Weights of a small GPT-style language model, trained from scratch on English Wikipedia.
Size: 13 layers, width 160, 4 heads of 32 (1 for keys and values), MLP 640 SwiGLU, vocabulary 8192, 7.28M parameters.
Architecture: rotary positions, no biases in attention or MLP.
MLP neurons of a small language model. Each row is named by its layer, matrix (down: output weights) and neuron, and shows model dimensions 64-159. Each number is 128 + 32 x the weight over its row's rms, rounded and kept within 0 to 255. Numbers have three digits each. A neuron's up and down rows have the sign that makes its largest values positive.
After each neuron's rows, "fires before" lists the tokens most often just after its 100 highest values on Wikipedia text that the model never trained on.

L8.down477:135110153094111156125135151067124089131141112132148143145112194113060111130115145214156082147091142134201137131130099150079100129061166109077138176140183126165111166122091110080131194101152116074133171108127132095126118163131146149102148114139134115118151060150123088158153156168187056175
fires before: " in", " by", " as", " on", "."

L8.down344:178071133164138073150070126102131134117149133115129175148077097065122158116135135170179162107113112110074136132102139118130117091174097062163129142117112095122112122174150160100119138094134156112111117134138141143094132119153087141180174188120143117112174119153054138086108142186114122105
fires before: "  ", "|", " |", " 3"

L2.down99:113162133100171149135128105089122140093139093130141208134082054149162101132113123137139095130122109145146162161159168111103165139162058024150082125134145117115157123157090112106169137124097125114156077174172159183134168140098134187156117110148060149143166100103184166080153211070119155118
fires before: "=", "Career", "International"

L10.down307:087157146144128129147165146116069089148150120123114161109145095129041151136141167143184085141159124131093102146137106111128124070111130103131102204117079110138137149007065159085157117095131137139116196121072156080128138126144131105113110130121104105101152096103103101148157184174093111125
fires before: ".", ",", " in", " and", " of"

L8.down31:140173139177117129115128097078139157120083149131117120087122128116126131121044144104090125097116152198096169175165168171159049126156133157118113160126109070131139115126118144107080117104141127092171091070101113124011102103136071143127121165150160133122107133084138086096129176120139126075
fires before: "-", "\n", "|", " ±"

L9.down168:116063153134150144121055181123154093100117071113123092128107108161130146109113109144149155103101111165140122134104124097118139127100133119152099124184134092132190119140147169218069097109198155053123134133141098143155148132079131121103176167081174126100093119178185150123143130152146130162
fires before: " |", " 0", "\n"

L3.down268:172160163165175075097149102128099111178105125117129109089161130142137140143090122173157155151140089101106086171139157193159148156129143154145172084154113098180115098099147099119126105137148163114151162140196164174072167065090149066076101133139098123127146136085149156132161141193160096152
fires before: "-", "\n"

L8.down458:146121100130111118122106130098153150132097124141142093123137086128159131125159180100139150073146103114077087120134166112166120105149112176095173126127086092107128187075148086124132067165150158111123127137182158128113086121188195101119091174143110141199068132102097145119112135104168163164
fires before: "g", " |", "ge", "ist", "ule"

L7.down551:114162157137148163158179155107142073134108149109140079088127117111148079110153100135166161111120121165121144081089103106061123127199148099123090146166124128140149112152175083158088137175135120160092134126090118149113135176095086126122118131129117164077153100080122143108111135151208069135
fires before: "-", "|"

L8.down285:144132147098105111139143154146124209151118160117163069086155085173147117111160144172157155100165115163175107175146081120151188168109100144134193149141191149145153046080144133153161076107141125153150126102129098147161176186076108141169147149162107150105089117134074093114122191154143146120
fires before: "-"

L7.down389:080177192104098128132153101148115174140151133162165094134121120150141104118127100182094124072141097135160181116129128137102113162157073177175129139156135124223151146092111120075141146128125132151138118141158068140134148125130125095150093072105108143168095168180081099175146212130132119118
fires before: ",", " |", " and", "-"

L8.down65:160092087115177100173123147082090125095166055154130176160162141116088108137157097192157153164138142146123117138097062133101100113157090128144104132111100127119099166075087181027122146146108138176133130129126079177112149102071133140164111139165147124185061103148142168150084166132091172115
fires before: "|", "\n", " |", "–", " was"

L10.down320:114202120191137130127058140115152063155114109147102161164128137130154145106149152090173122135110109161105093143100171097064175152123115157091114106079133186132096176080173111152191127164172120120168135137130143121109114131111141188074148179116101146146056123106184128151142125147103124166
fires before: ",", "-", "\n", "e", "ing", "es"

L8.down314:085143157128114180117134129121137145149148114082104188154139110139143101124085117149175104151139156188192133076171102113135162134137092096079049098150128142098131149192220129114129113120156111127126108108069131150118135065051052135123120091162137150142075111159213158133161077152108114122
fires before: "\n", "\n\n", "  "

L9.down109:128168144113145111155089106100135137140101126092197069068179129151176187097142147121121106138113136099063126168140130148078071099122103106145076140163085120202075117067106154103129121208142157169109151140123170156088155132106137140107135208097110119039156102101082102118162156139135142104
fires before: "-"

L8.down177:135130137150138133077126065150111118179106102129125141155105063118182172116157132159151062173126109151165097133056127110094160170130158140055147171184113108156120131021104141109128149116113106079132125139111058087147108114099134169105125102123090081155100133159163102136189171108127125145
fires before: ",", ".", " in", "=", " and"

L9.down336:118119146166141119190142097133138150141103125096087110078100125055082101116100087108094073164152148154105135157108149095118148123146141053103149130156135074168101130138095116128123117139107171118172114146165126159170146094097142132155135139128115135103149122113117109134126255109122147148
fires before: "="

L7.down270:124120126064162202081146151108113136194106125117150093123114149160153140163132139181119127128176134109120151124119107155090135135051098082097119133159034135154065080115181115157092136145140101116114105148188120124192176121116181111117110108172192138128160206103096127095168160141109114149
fires before: ".", "Star", " Yorkshire"

L9.down117:088113149046119154130152111148111093147121156135123093137106115164136162122113134084108141102147168099136135131100169067120113120152102138174132139122083154111138158191109154107108138113098185143139129091157153134168138115075137189142159113125091168175104118091111156116169223114076192144
fires before: ":", " by", "s", "="

L10.down572:098088106075071104120087145124180124136159150123155119130133119130018145115122131124155147093148090114151131108170144134105126164146156111095091104066146094121123087139126091113134085167121117094145117166251089075140162116101143157104101127187142170115158120142094129094119170229121105095
fires before: "-", " -", "  ", "|"

L9.down249:113164134150174137098087106078136198123174102073135080066118150118164128151085151054099076107135174119104068094113094184126148093105144104124166155108105122104108129152141128096130127142146143133130089185123120102138172145155188140105139141118140123083143110171105124168120207046169131154
fires before: "=", "-", "2", " (", "^", ":"